python train.py --hidden_act="swiglu" --qk_norm=false --attn_scale=0.125 --parallel_block=false --init_std_qkv=0.0326 --beta2=0.95 --lr_head=0.00579 --doc_mask=true --train_tokens=511800000 --dataset="wikipedia_en"
MLP neurons of a small language model. Each row is named by its layer, matrix (gate and up: input weights) and neuron, and shows model dimensions 0-223. Each number is 500 + 50 x the weight over its row's rms, rounded and kept within 0 to 999. Numbers have three digits each. A neuron's up and down rows have the sign that makes its largest values positive.
After each neuron's rows, "fires in" lists the words (lower case) most often at its 100 highest values on Wikipedia text that the model never trained on.

L4.gate530:531471485445458595471555477465528534466390459449522411504546499404424529459472550557533481586494444603519494371528483468519462457497507493529566469433505512462454569567592529357542513603485503473530490568514422471610482498406509474512536510315525511614488556474538446496554582463498552515521553414480443524495429505485483482539483569535406544520532413515467548538520461474491519419562490541480466442503455407461528497472533576500391431518540456497473468525529566609553528406500529501532542516461480505532470537479467556574464528511466487430527495484487477462490506458491538394484609590502510512450501472467460556399456515598519503483484532443533503554485493518587489564519
L4.up530:451470579466523444489498481413537462448520502588586507498548544528470523437510481478521599493561477449502485459441490508579543472487552584569543460448531400390562400535553549478466447577560401452516407555398577541472507508526418528500558469454600492506520560517495547548541507498524496519386486467422457473487498524505469448510444546562445510374455418442575509568588537487456549517517521471533569432518518548515464397507473476435481485593593487423374530548500512547460599547568476517523462399449486486511482459512564467511435553520461551507477497451470481489505558538531494541546465503532509561521548492572581514552557466460482388454418522565430434463478461461495491412532
fires in: "in", "opera", "operational", "operation", "operated", "long"

L6.gate263:482421515480496542547471476458492540477453537443550448528430463534568494438502465499571468510477568409430533461531447463466491484593507422499486601445595493460550444465498503526522487319566480492510469467515551439447546510501568494556530541533515549452477578465598549468468526560539521502463448562510478448515555542511561597429454470536469444508370539452584527516584469538439522409521518484578591518499550433576504532553422449537512482566414491485559486573453574502509486465559567408581554500492451466569434463486527511511602468506551440474519623523517496469539525560554541532364501522498510481470516507389452564526427469434541498571513546523501557458525485606525448472509
L6.up263:420493473636578521519494485426413622501431491459514507494449450522526559532527531550547516480478545421441500504497460528439452542445545476434451585514567552482512508480476501497438459494554480479469409451542388506413532503501493485516464566579575457473509499501516519512493591550424494508522621457623599417521557511544608452502517539483523537453567518451499464530457462564507430504387549562486421498439490482446658524394510470564510490501445482456429460510507491516588440490379649444494445549570496563496453492559537482523511515453565488516433512532513562516470470488507483506545521525457479407589505495469484487547473451491544555520443562500488577591560463438503499482505
fires in: "of"

L4.gate133:502498450525494481504552530569485609513540417524484470616517477516526450484452485395486564488431496603513465495410498488550485514454520502557526457547512423466494592502440489475487527445463488473452632561465499517508458502507460467513423570522498431494563468568463395463559465523546548537509578563529487520483438400492511490558459643533519545487537451548468449474484455481518475501391510492390531469498451442541478495525563462475524523481481577501500456550516516475553520549482448476562513453404484458509487549479565504445503463579529454443540528313493514420492396464503580516492529439503503545435457563554466497550453589603545488508513315399505564500478581487518545498558
L4.up133:531471487443503470530491532545549577442559354493565470524482531498512401538478481499505506434540463488519558521562465478531505586389506444479562430596510555474523459521418573546434500540535474461567579521556471514537442531527517476514524520454542405538553449464575404471507487542645545532487452523499530561502491473472532574491422527479454487554567450530465448429425509553510456465494571491540519534483500419471519576514574493503463457561477528494430432585458579438563507536448480438533492471521486491454477516484556487570411491556473448481461562412489491558643438547390509494495496455552498578433507628526469536550469512523548505432536432447588600537517556490597562575558
fires in: "form", "support", "record", "study", "records", "forms"

L4.gate58:396462480445477461517422568562507620531590514471510476524508530449523444451429549451452522442475571549460599534484566491481444524437482489490503568528383450532500460555453537418507498475441565509513534512465400520517579588521503488565494556504515435573453528527421495389499580511508526494547480480501447429569423475518458478506460456581541480505521498423510456511564502522498451499546639495540495519515520445452418424510454515513519457545493426482538431529551551542570418522554566504562543514419432452482502450551564480412494535423455476394460545514483528505504560531553487560587518471526481577437475513452512537513594528594515495456455494503623608479411426496470618561490
L4.up58:463475521556492482486526563557566513465477459555518491420502493507461490521480400470426478493472473574504457563495575525500434543540512487532550448540529541496587590447495509366532469520407535417518483514527413526504497532481480552462472506532565481551478476489476537556539528483526475454458500482453501473517478533588600561556303474591490501470492484533556532510451549525512445549523508482541598473554389382515578544482424482487531416613367448507460517435481461516530427508474454558536490574499470466451558625398493509456478507422486533449502535561543629448399573499443506504492505537460453559508550474570439479498511593555463546504475542521535520561490399462502563554519
fires in: "to", "career", "worked", "also", "still", "often"

L8.gate528:491485494447555547434419539570449623548457476496452430476511446449492428598514458514513561448515444527490504577490404512514460559585432502549489505471544545462657548454506517374485530504432567495531590518479583562397458476541510457514498491465581441527509511433398461455615512567403456524456526493473454523505553484448447461494461502396610457578507436531534554558538544491560493497567467499480565496569515470501550548477589566513495477462466567510563495572352557427512512381544490485557517519414445458546447496514476524561433549498547490477561501488456532500436515565522544489492526502546469496501581501492507478583444466513519404492559538484532500493516530524451542495393
L8.up528:528568474534469461520615499516551468471581511471439495520508546492479490501472581427556515479494486554447477518448521531437532566420461480513456511575540477583460485494479513410579461481520398564456584503433460575520513448529511544484538526615538501421408500596468513558605494511548482475478387449504494398492482502450545510547491548458444577495445465484528459538504483509495494518559577437435439523503535482452531555531559530573506562381450424485416497573493459532588482583525593466579432504507518524426504518438546483441463400461412522477506467520491462437521492592574413547491452543474537502523542475569523588442582416547447387467502502481580466461584547519425425457465
fires in: "october", "december", "november", "regional", "may", "regions"

L6.gate401:502461454524461450519482470483439467518573609500450489421461531470484467492453458510521469552444486526551481522440597489526489595402497408541541557561516504443482466503475511521466554500458498519558610470625468508578489466508490563477596428523510528458439572493459498543477531411496527491487470570534480495543545533484513485419458422494515514506519567489515520521436519490462520458461522608513485492455468514358470401391615565453507500446507513507503478494491426522390523571416570528521574498549515429485532459516510443485503492524488564444528468517487573461532503629569390564477555515495453436568537411472502470559486394481499651520407615501439534502528478518603512462576
L6.up401:532389595540511461407514526487520560468432514432538502496507566546455505449505544455501567474468510457540487549536463483501489518498482417486521493462480455499588563587349501529553500576503446511528437493456493425511552500534443451502457391467498482555482514621593414513512416430558497504421549508537521581483517527527465490470458578467547476500449516404546472592470535523556495568457429481464534538482615451525454611533417479464385440449537528583617507428556488510593414601509528480418547483497453460535500495511472487502454560499552481510419537490544446581529457434497564516423507579452521510454531451557547503380538466429554517453532527547486559499524487545413522484522
fires in: "also", "which", "that", "and"

L3.gate255:501488440590412637378462471465529554585461543524515604471496470441513573559428496480460481451519525585532509552550389526615533428439605499549535493434465472459490451506435526464546467458619589452528489552434462487590476509519510535544465533557563580450553542429506406494446499450470525409540509500465493572504521537485489515535518538439438546524537472436428525472451541412446455434561544539489476413535479533479481435527546426506470508478512436459635523483478401521551534533376531443538438439532470522535549502527457508576538524413519492488536516466483516487426487551529454506451472544441556567478438515505476518531447443562493459493483516532494464439526434614421463532519
L3.up255:525443463525507470503503546470608523452441499493501454516521507515483445545543540476449442578574471550398552581455504470473403486499477470487458501459528562604532559409457499487429549547487466502434401504534417528538468524513556516544427595427503575392538565570529509503537439537595502532573534530549482527540453523488465507517569515534462599473444491430570499526517576582570541449519514453527506476500539448555523461463525399534463468534467543500456468476438521495549529563480393414512502555523486535428451549536509498550512405425438500452459491472563542496538471581506550613378439415536499450431542447546555611520500646461430535501420495428505450471418509454524487540488
fires in: "was", "were", "is", "of", "including"

L6.gate217:488521491554484546406505514478408509511441511475507487545489489479517561485492532534427448474500557377517485559486531513567493401534585478463485504506532421513547567450386557494508531435537458596432491416519514479570473610502445545479413505536505504423600543466487530516521496451528507546424352610488571451478490455514539500472536546521610502558418513565645577470458473449484488447436533478412586441500557414536465491524526474429488497501450446493524538475504524530540511488433524526527521558536531529509493567596418514484518585457433489452544475446478545450548535543516538470522541515600503490487623543500578555557540535589623456565436470456507541416498542521536503506574
L6.up217:473572483417546498568503451509472476475563542551480532484465533559471559574433517610541484500470459493479509632567579459578554504500576546565465516522425540483477497510486489537496398526443467552502546410557474463582479427498506485538531488575500449526480488453455486492550434441493416517428556502589464406486462489542599439533443497484539396467517439458546471475500519505513487517448627556500451461375480493479488472472557585520553416485469475538380463489458498522602490578466479477563496436472612490490515510600604550519496515538463457525425579610517507433572480523495471472519497597570496469507537381480485434560410480532447484485504618507527482539558524543564516483512
fires in: "of"

L3.gate356:469471415546522483529556533574538564515452484462572564502538497490422454508459529542426531507468491547451531563585542522583527520489521600593542423490483525595457561494520540493443550537509569486407491466555539427539424428497534478511555442463445517542540442461476498446598511471480476477519454541614592534497623461470440539477466491521543591507458500434547496467392468454542486461454587437426527445420501539531515589512425490560546465472534580501560575471432457521480389535491499450488523521504427485554541384546532419561461542498529464491571515428488457572452440534451518534456473551445524505514482626507479542497411520465496602519471458418580526551438556570435554484543
L3.up356:491438532496444419425502537519499500494548513536532446489514474488543513469443557434587475554554466568432543487475472461503512547431564470551523546445477476510585545556537455510548541580509583562481520446496556437588427509497507418554526635618461501487529465525441423543489534474517403449537487444526459488541445541519477450448425490520494614434451493503523396477491519375513369532513469461475415455465523572486468441490576444544528438572370419516580463399562552534464464568402502505535481450481504492506551474522460485579406503552446485522441517495492418573479561590417527530487511494469530467520491491498436551533498473411474495444440512404527576547500497467494570410504
fires in: "league", "henry", "party", "chief", "daniel"

L4.gate370:495558502474512512522551455467478469559561508523435446530466560507409448616476550437557496570474533502498513514560575565478496498567473473588513529501541474571643482570532583465471508467538444395434424485461550525532460386540439528437459527573569485478481496492513494407577484555538467447415482581463446606438552447482458468522488535574521590550454561511512442468484463535424444586433476548481498437446468492431569446500567412470548380500563530476449489567484519473523616511520492539448533506461504476494549475459590462487560475563541530478442543512541513491405516499458436538467504536476509454466550595485456451496588571600369506472463495481502434442516456438512455433518
L4.up370:590453554417543518500505519506482575483537563557593458590573490477440484522545490541453591489467552524533564509453471490480498562552470533467586433526489535508478508506548478364583419487491522470490523421513459514395538472555507545457503415622458517565448437558488482438502506520461464525505475552549546610498459524475521550493595440415512530455482583581521549480478459597503486622515477544415460471428560555511535529492525493489536452539562492541573505468493458446471549598487500487520556576570515523600508411488484523419508444546564474538486498561493505547507468444514464449398535534511515583421458600490530543389603511502416505389487557445537489464524453414511432528524
fires in: "part", "man", "manila", "management"

L3.gate452:477588598535485505548548547523494564454600503446492565544474529577502526554470528528532624475441479516514494465431558469446467437501475447595576484520499552478573476496486435451486479446555522470448628567530478488555571596481522466578597479529594524462538448480551484457512465491470488481454457499483568480526491480531525458573514581495505497485517552421420479530455496506499508523453539441404498533432477428583478537545569421577546507659429393409416543480481438450497473494439475530589482415474494436440572489427489580510513501490549483451523560480516551419505532512455499480455521498499499482456438486490566475509408448564388432423433483405506548599472465450537526448476
L3.up452:462427497442496429532399485466472444491441468558486499536450485562442516502475560551535536565470492488407480520580504497530421456564547457508503404436547527425572491576447484431582466428605622564531590602530519432561447588511517527527485495551495568526510416546500472492452446493535373384620490497421549524580602488510484601535454531446465463576490458401516474510492509517581472477477474502430471471465387552402510539526485457528536500508558552503457545471548559427566551561506424589460469433546531431568599500472523498514535529545418472509495485501449490510492538481476495501569551440484484500490575485444540530550479425558422510459464499548507516538486496482443553472548
fires in: "university", "member", "create", "barreiros"

L8.gate552:482550503467368479430530527488508511481449445396562484468467509599572442519451543475568531549566495540526552525459443494577490581523580565450441367590467445524419545565487518537555497523515490566453536481493543558473470551402462475545464463575430473430489516455456471504554569540539461419469483510534538540428516446520588487473486484484548494516470462549481462534452512487490454463441470528527464523477604576533530464473478452503516491548488560575486590490547518459525471544523510486477426508483461392554544464554462478461585465486496514539546557490513513601408504536591566542550546476636516513490558510480591430508528555541568410525567363415450524517429493547482423382441
L8.up552:504584545444426525488490433501414573527513478465519460495495559545465415493555487532561480512595565481467583543459444510630349528516491630522464464618503504595535529530496469510525486580494430665486495550558462508514526530494481488469475503491523457493437523455494585541538458561457473483607431437565539535514465564529524499471533442479498460540418477499537432557479481468453430544574437521488454517525520513493496498501559516494519505564504516450563487565550548463527557529464562450550556588558416459483539430507523452480541559522475513499566487599426492476550560504555606578512513487527509416497508583466489606551501541472656398534506453480510519565562555546550444479470
fires in: "october", "november", "september", "august", "february", "december"

L3.gate198:454476492522407569455530460483485476480558448564473533576475523468509533498488476399427557464500518558469500544535532495485517494544455520475533517495481481504521493416575493404450511546539496490414471503505514500486546509585445483475448440511589543480520565548513439407540446512478558459519439543557499498488475490454515523595565566495462589503494435470492503426470406474573495498461504482491397408557568569474471528420580517574497531510537425477532419492374583464523461470487413563604445649494475521573514531462542542578390561541539579515528483468419561468477521548524631509384391587553561500477407519502456581484439536499473515479512501404517503485578533507413513453499
L3.up198:484524394481489523396580531495666495520562521564411582498516494512565556410458513494555521467443494509566441452494518532531501413444518479478572429513469461481534486522548485456421646534527450493537474562524588438560490557542429484546573419545519506462494468557542438537470548485514470511438570516399560441488465450522520464478394575420449437530550469541503527447459501458620540564524523404498501451468387477494461487470472522441453491480457519549480542543533539473524465489576512464441558459536513526459525463469489551395395461508450600426410576502490399515415460494493450496447496529530513380446436411484461471500516442468471500495529535480490530465524560531533510419519
fires in: "department", "university", "squadron", "platform", "college", "road"

L4.gate79:471487477578553477471479468543542454445493440431463448498579446488501542483510512537374528403433531550481449578478439459473456508525641566581439500491500460538496573525506461535523530591388407532536562437476493511474604530554511581472468504441450503466434585557521532505455510560461527508496467557549532493524454517514539520502492514569447557482413438486547557464594457515471547488520419573518550457530570494570478534461515418502383511520546458482509490437558569484479478549492453570552592487599561552479393606476537496524403528572501548483496523519543559459447551641470502522506508546482545443426475428428441546491562483515570450592541579456416463481505519497512560504464
L4.up79:515505532365487426513495509454521530465533553512483434473532449625500431526531523500510391563426430501551511454521414514499542499489546536458559514601525516398499516406437471461449415567533499502632496543424498418517490503497484551549483445463509503440493411490518533483390478445446464524493563449511538429409563568502568405492469544449492526511487484570588587514476579456481460445494490446510531507596609496567486522538464480478483460530487437540503545533586423502541554459559527443429561484484500508526528424607461496584502476506655457487492507523457426438518428528470482448513554515466501532544568470490486548475505600509529440528473556589513541518393552556509478557418
fires in: "of", "1st", "upon", "secretary"

L3.gate428:560526495437367478526451528446505475541482494428534474528532482467460525545436552481557489484440516529528544604537473496573554548480509461486503518568480424475455419598532513506466550495551588504593510453436461537566407512470469566476474459482517444485460484494439420604483463572496383525551474437490554518509543454371492554582492461588406465514400437448473454527498417545374464573603436579470509443507477493506557472496513583508504569517538395493495433545560475531404506486497505487545493521529519441495531584497481445502490475523515479447452489455493395549468477456516540453509571529494598520542551477453411542486553408564542554487597470569558637472483522536485539511507
L3.up428:538514488547400500417561462548517481456481491480543445485539476421466531543427479458503448551455454560506453560528524526484429466399468524529437543546481486464533417471457523477373550546517575438490545540454447480530426470504481506518481511492456537574512583508508452465385529527492429530518522490493483432448533425581487539571480474590481535505457464366408426535443463455489393512551456529567552473550458531603579514450565547532481504524466502536506444490531569475476549559443528426542450429456517409431482470488494534483508517540531461480578438524509457496526432536522591441363532520556581573531441453575446454584535399475591446536496457612511470572526480577525505450581
fires in: "is", "was", "are", "were", "it"

L4.gate346:402386534556564481545470457454501532485466507498400432539518452469524498493495528396429586489492478554436460521447465536499572501500554585533559473570466533493495486528549490484433563518560498477546528523413508505513444542540496532461459562554537528422424586488552550507501419411517545510374558484453437458462495531561548533501474607668506552495533491552543428571501419529486419552482355559400600438452504525581519370524471430582537416538580481514468558499480498566461540547551482487550458536468465461554512467509514517460534487561482415473491493456581582491505489531519501506443438481550474494519501516491483417512533541528543471478496424538415526391469563529504470455519
L4.up346:560418514476493516542447513486507493478405442494506452468586424504460426461587546534416613488420520479477439508528503611463593513481526460481493483532451544571485539440555622555511521499506476498521529542552433480461422505475515526504520416498537469431451456404520440523491488446538498580522532467452483512451541510432483458544532559505581584402549446583527585506525461557530485581569488463428489449510520457518452462456511495582485399440462495507449464478475443482564558563511501529446586543545513496573508448543511426569510422575449475483480621416570586532490588505443563408439537510488447580551560530477530411511548447573545497544516418503496606501480527511403451488562
fires in: "one", "next"

L3.gate141:528481465481490566544456537492426493478419521533480481507505428616479588565455513518485595538582574510585551485510442470412569510486496616524429514463516465390521489555463477445441489564494498527471494541448501478475504568461613482548575474489531470520520552529431435410525551447437457560521515472509488447528432501455551461583414517463433398456512541454438549570520464536412451472462508416473505518429518400488492484455400491494495458524635474413561589527505421445510497487465491522515462417530507493520472645451476626537558468591535552450470562498469495494446540428523473500468416488562536584459501466428483415468496588471488406484564520484444490491502532559527491487491
L3.up141:531565502552523541592471572477493507579576506534387604450551487511419626493513535506620536504518572485430574604502530432433539497460434444513587490503446504521475475456505562510414580519516447594622418497589462543520385487532536483407530474497531496458508515492465449449473497513474502437563481501534476495548478505509447482620502534498471525520436503453533405508506494490513523503517532482480536495389504501617561498494521502527436462477604444474461471515456473486512602555515430502497512465483560468483519571573470403495458551538456519509509533557499483557494451400479525526476542471624541472449452459527484556433493536512533625567525540454440457467498538548525559465651
fires in: "the", "former", "one"

L3.gate213:373508468628525544602481511449504398537400410563483518568525459429517587475442529489519506456508559516451492455444431505483555586478461493522437441619537486469445569527485604523563514480457496497540510485479477474453518598585527541508440354475566506384408538499474524513494413532552520462517402600541539535480569486487592487493450537577549504524448482464535481453483443532469512450518500552459499495452595442487507592405508513566429456550538461428523375546395532480517488472501534545478414522553521528515545518578451539502515563520507501488488553529527545416528515491476499500527514593435550486556504564468436404489517506509486548453518414477483512471489512476413486418496
L3.up213:486511497546526473485502472527564549451515544541531398438571447573579550518585551548546583583535492546599520479571576496432545421500512477511395452455459474522522468610493430518511586500521534582469609564556485449513464440458462498561492512588492510590503477461469502554444517447460455432486539454451457497512416496540438468507467560414557398396495561519492477559448494483562540466491476469527440537489450495476560534527490502544526511466505489579505501532621539462491526600480487467553566419523458604478530431490467603477530464425521491533447515506541389593385493486487422523475458487487490527469448519474543572512466628568536451476583533442525448472459465521506510631473
fires in: "as"

L3.gate181:479490485426538490525436482530480487459417446340570467480463488532535465587479589527509432438489505458530504524567476476568527532518478412444583603547567480519495530486553536503518418521475554526533391635477434515507459408575541600481499535477513481482480431479474458520514557489480569540544461452491461548541576504557457485480488474523543524525389478472547502475550437435492506458526508436492551497491455479407519413452489468461496507577559554566431501478558491524522613599550507479528540525511481482448473625500557544498509438432397477348514507474464533521475472544462530537553462503497475535554498466437493457541621444468596380575459441549443449489454549548434501534568
L3.up181:441519548537501518523571451587494459513526552482463619544539470462485468546516553540418475474480447472507487511586530518520540484467503603579411494570565620532467450430575547450411480520464422553495424445538502530476589512454543422428544406494486485448473621488497509393565516448565507535455559485598516520489470547469519521528595550531494562496563436440443547483617404529542552554466459474494488467531465550417532455513529472505519441526404486566475355530477540646566480502452486497462461552503512472497483459486507557498496459539488529506543525521497579485513493464622464514447504551482425410497459435613480412465434512477479567542472439553470489507539554512560494490551
fires in: "its", "small", "large", "smaller", "entirely"

L6.gate512:547418467499467514481394474454537477541559508596545468482568516555483516549534476499517528470519466513530546445549553445435356566487517540520513321522465538492471544527496505550504539485589446574452596610454533569477515467495483529460464446486533444500473453525483530537492471480449551404514447563528535514550476481384486488508447445467401529544567599509508473531393434492424461477473433489598448532502502453434441542553518467466556512447525524490525418544506439539574426574569548423481375470500522505499511486520460547530494469439450440467559545554564600472536493523419568463488498505509631521454480466516533411484575459461508476440545544510499493542435548587604449448466
L6.up512:454493525511525478478484476590543496474567450496635438402483546494466503527500453497486504457531469500459542476591536457498475523468515515570498534516475400480491468523401475540530432380574590495487449585515500474561542545498490479523459513587550494515505422482605525541496470509416450544517477506515454607552556502431623433603491541457458521438537463505479501565378537491483429459497508544498526570424569510481500580512556552552458470457548524591462493579579431385527519431531412440519428514449503417524447530496502571514598538452509518512525532509572491446488396480404460488427470518543496557541554549517444526546477464494480352518442483471531543577462487499625491463520
fires in: "as", "asia"

L4.gate482:370496530536540494523426508482506506426480490542567475456451459563455463456424457507510547430547540454439485541417472539475454519507503541546512455516521446435508532453386401498530491495535510502597553523396501639497508538588539491475485531501528493512572473514463415387497457468444610465480491555440507521492466511491554542577533503392496466506404497487468472494562487579492407410515472519487500498465564456607472405391494453503501487425504425478486464453490457502424436580527591547493481422545483528586439524546493594469544479515428499462530526534528554481548489592451492567511481568480513447506536500507532411497468608537550431518452451496479614603445463490589505588548
L4.up482:562538515491493472513479509512557467513403459527528507502595519521499597443492420462512507538405516478497445516496502509500496417401530554487577583494545497510420515454486453484530468514400484512459389561510550526482521463475466513500516578495438485440507459473514455522449515448499583561473512447459419480431476577566609609496440452450576548602543444441442558570412525441379473600588538508380421478449534379487507472484450567624566510495597471488484492515460478485545561484377581409464453432549492486533573481594500498493410554429471502508473513464496475487541519443545485491480560598452485403524487481449503520410514510484464494471504550512474451443491524463520484459513
fires in: "be", "was", "been", "being", "beach"

L4.gate326:474508466526456527572605458417505606482578538361492566462526443447449519466477475476556523469502479465440565462569571495512502543435460504515547479495532548468431499481469526569474466540487504565496446460536451525559463474431495523524509472469475491415480540481439419556551505476436539477482513515488476414527465409412448551532550529616444458561438522551541482443475512502469547515443451438508521516596599658412500425498521561587583501477508415496526485491512471469510462463536567552518492452488461483425440525475528484516525631490582441493539593527620572511462463556477518527475424541490493499493470560620491589433548575493479411406489573466519545455543526493455542426433
L4.up326:498473393448539623564519485489463574530496495485407390517516482545600493422493571403404479494566465589502473520473510454603434572427530523481505537491424459540506495522506582609535492536572577462555450496487428528541429418495533505522484536499506491547545556567470522497526539424474431553516495506423515412475553459473463439511478562493522508562494530501502492463530534523494482527575492442480518517659451497424479462519421577591564546421438420517454512487566530470539601468532552556494595461501482445582538517437520529436566542509489386450550459542493528493574447562448527460486453464624482579473473543495530515563523505454586519564501522486592477512466510445497485544563
fires in: "player", "different", "medalist", "other", "various"

L3.gate526:492577515509588370497441545480506465515503529498461566471500632535530481523484444383461382548503568501459521473528472533554432485521449487576472571459557528482429430360568549490452435597455520601489497446485459445472518540519459441466504501518499472501553462444500521526578510558484554534452581538488489484515421498607509508478416496480547443505535444422533469546459426448524480478486543544564483410553529545572459518511577563512608538545534502501445427527474504511531493454441460545464504460449520508533448493505544535482466499652469582562474499545467522395525536479593492490532490442538467470401525571475478508432513515439494555546459507548395499589562411476460565463613
L3.up526:431500564446426447495541501425442483487388522570522541554570490445557519478494507545561540451495578598480526462444590452586477520444459432566534536527447547517491550451463501410496582428465587548479498513522588459375520590538534484557463564505535394481517567502454519475508430506554483577469438473401515466489437568476454458556506505520402498501450507524443563497542464370440535515544441506440536487478500478472489470513461491570449501505455413567423468451432592474452473552538524438588504517475464546481495527477490570479555453457485401430444517423499541513500569456489520530522552536369459526593593526483529536473450545480575473498530554460488458586418546599490460512520
fires in: "well", "just", "much", "also", "had", "was"

L4.gate565:400556399480512606550553579528454377485500562587447481497429373483615522499524436526426458505520496526446492472472529474519517450551507443538518523477469467453621606482493502482461567495539454530477560551556490492582523572466526548512501490437545541489542463494572465503422480442550536491583393550438422569434464536394484528524472519481480579461453459578396538474545476546457558402566497481508468439471531461535469536436514498557512510553463451470486421529551549565538408477519444442500455449545562481558517532553530554444550465511494463516440565574565540487530520578500484529521485412453426521412528509577539424544465556522503507420426451443466552505531464437533532587487
L4.up565:534439451500535496442450477449482499543402549450583449548444581473457492538462468452564402528456607492428575615482479459538511535522536471616519479394425515520482520521410493473563519477491500512547436651453500494484541503489488520439541557584388372377511553528511481547593472488555543428564457540535451482536480473468513627548516484586538560511514484475497502480579405531457464534507569458443547574495477487555494517523521449458515502457502466388513452497461502515480465491491452487554448439477531653481502528573468440548586469525493531478476503445447514517402514542522529530529530459589451562481531478505506527466443540444483477490435573618420467544510515487558546497534
fires in: "made", "took", "moved", "as", "take"

L3.gate251:499459534554486588551480423506532447504512503501482471586572497490536412522514492590541491466491418502515453387603429458513517458476383390450519504535482453472501460426510545527530494474481481538495427464514485491569399422498515609464591482545497446483455527518525521520569474559449469445487506458494514505479602514441487554467441516510540604481598389529502490434431408573445521558498508499532453487463461440542574445618481430526522570421447537515389474536473428490456493481419488516506574613469499516527564548534561468476568574414572412474480564412476497462464519611440539450534469471551497512485543555527417506517504462527549551587501543442443533422492544473476545520444
L3.up251:542516498539391519501474524484497475465524487421490490513481417502510497478459523590534543417499464577523493483577489525521513551463524541509520401462375526499481534527432470440484485509516554416591523495434638491486446466511525526518538432358478477537419603594412476433547518595497493451464496546444480440457554540485495438507479457508505524477456464477486447604484504528483514433565512375539503576606531457544550507473453573507440516447460437476527507472548495520493394540425656457509447487506527419548565479494505485464587608516518538522589496462543498518521578524574522464627521533624478554486479540413453534523507475525545534467438529527515556487415467474513485576446
fires in: "out", "up", "upper"

L4.gate425:492437451541449524555489534524542491506568496483553440506537469493478454589372555575579540472417550422553546479507500464566512483485546553481395463445459452577512511402438489569533518516543519510451458493535511448542551505522462559423404552472502519502399601516618524494558432546524478504491353523586434499542477524434515497538508506503453492566571441575477463427474476477518448533472488506544470417433505545543440577450478464439503497507486487523459545543522659548448472438597516441539428460452472505480477423481500499427463448510555485419446455470520483397477512568461473561470543498517529410483477468544500412422471608540510540460486530469465452568582559573567532439563
L4.up425:534451441542553483501501570527555470592497451414596466445486586443526451554504514532570486512499525402527470510503472490506443487429512576458404415585517565569427454434395486516563512459505471548546543462488476560612593514555536521387458523425603418465526552545524477582596500524516599521462520483458534461464478404477477506510522536555500569527557519586459481489472496491547382416534472418491545522501622477444555507520530551482493468536500497567485489519512527476586485359474511545546491456563493406461488506601539538496540525607431495489511385501578508436487527529579484477509519531541460458461416533526442477491528536542519563556486513557531505464478536603528537449505
fires in: "football", "votes", "television", "mf", "home"

L4.gate525:488503515472386484480468492399533497527435489548441461414468579422555539515480496402546504405485459498488441432515480571569478528552530542576523450441475416628474457507474545576460395508540598549553498483446486456450439616537513556560468514621518510415459472441477440477454494470567547499431516497555444530463507556472467471485501557548527534513492511578531486511620459517513392508546408474445514493510441487385587458439581447539440493578523421535429445472477544458462515511576471523556556502521434475548483547510548452532505462519427396469513486539537435523520489518487522440456490471549555502564427452485481433550590552432458514522513506572515531511615588477543481444529
L4.up525:506406475422411447517537487553488476496428574464478498546477594548480501483529492461495529482516487514507469605403448539548466523440508446469539405516500498536521522467527537511553420541565538488542592564433507475488535620489533498478444575521493492536492522504492402479574441515461546526400591509461470398451473516509466483615607575462557502505504533543508561487519493462559419503581448500487537460535490414491604444609491553576564461486493573513475502456481406547504477624520468492495489453473447500503551456446603421570498476528469407455486533541415547461515434538605477418423427449528471507544456483434482416495594521462444490469514506493590467451472623522514464532552
fires in: "two", "three", "four", "six"

L3.gate539:517513532505579524517461477442479584518545495432492508455507570534562536536419578525451446487540516514543477448533532537473497510553576486441475563494478445509530510437459591562504422446587546534506451605506505546582485527551499498530498530499505559475549548517595496544491504440559499497428524596442432518448513427535471575550484567551470549430466566477527471539622445452563453520462465552448543449498428415460537356512524482532560523562534545516443436558496551554529486510399500524569479368398461444482461425534514499465507521485502563463458547457451490377416535521536489501456400484465523465476493605500530440504483553334447391538562542510493551506515587464527473570504
L3.up539:527402479520523525570523523492548499480535513509536499464578529524501432480417545511557450467523579448556482502535478514586518498461512443521568453492412431508445484580459583570538441450470595432444530503422471545558491463458416514490481583513566524505504437571548417526518548555538615532546526561531496499512458450458520452572497514421457390502561472470453415528493541447523526577472512464472481504556517493497583486478511477502492602573594380503430433546574513372421511472449519508474507439484521390594543486544516601467601443607567581479386494551440477560451493539535388534469534454538461469505517517464506494464486534437495559632485451470515521520470529507500517507447
fires in: "votes", "three", "length", "total", "two", "electric"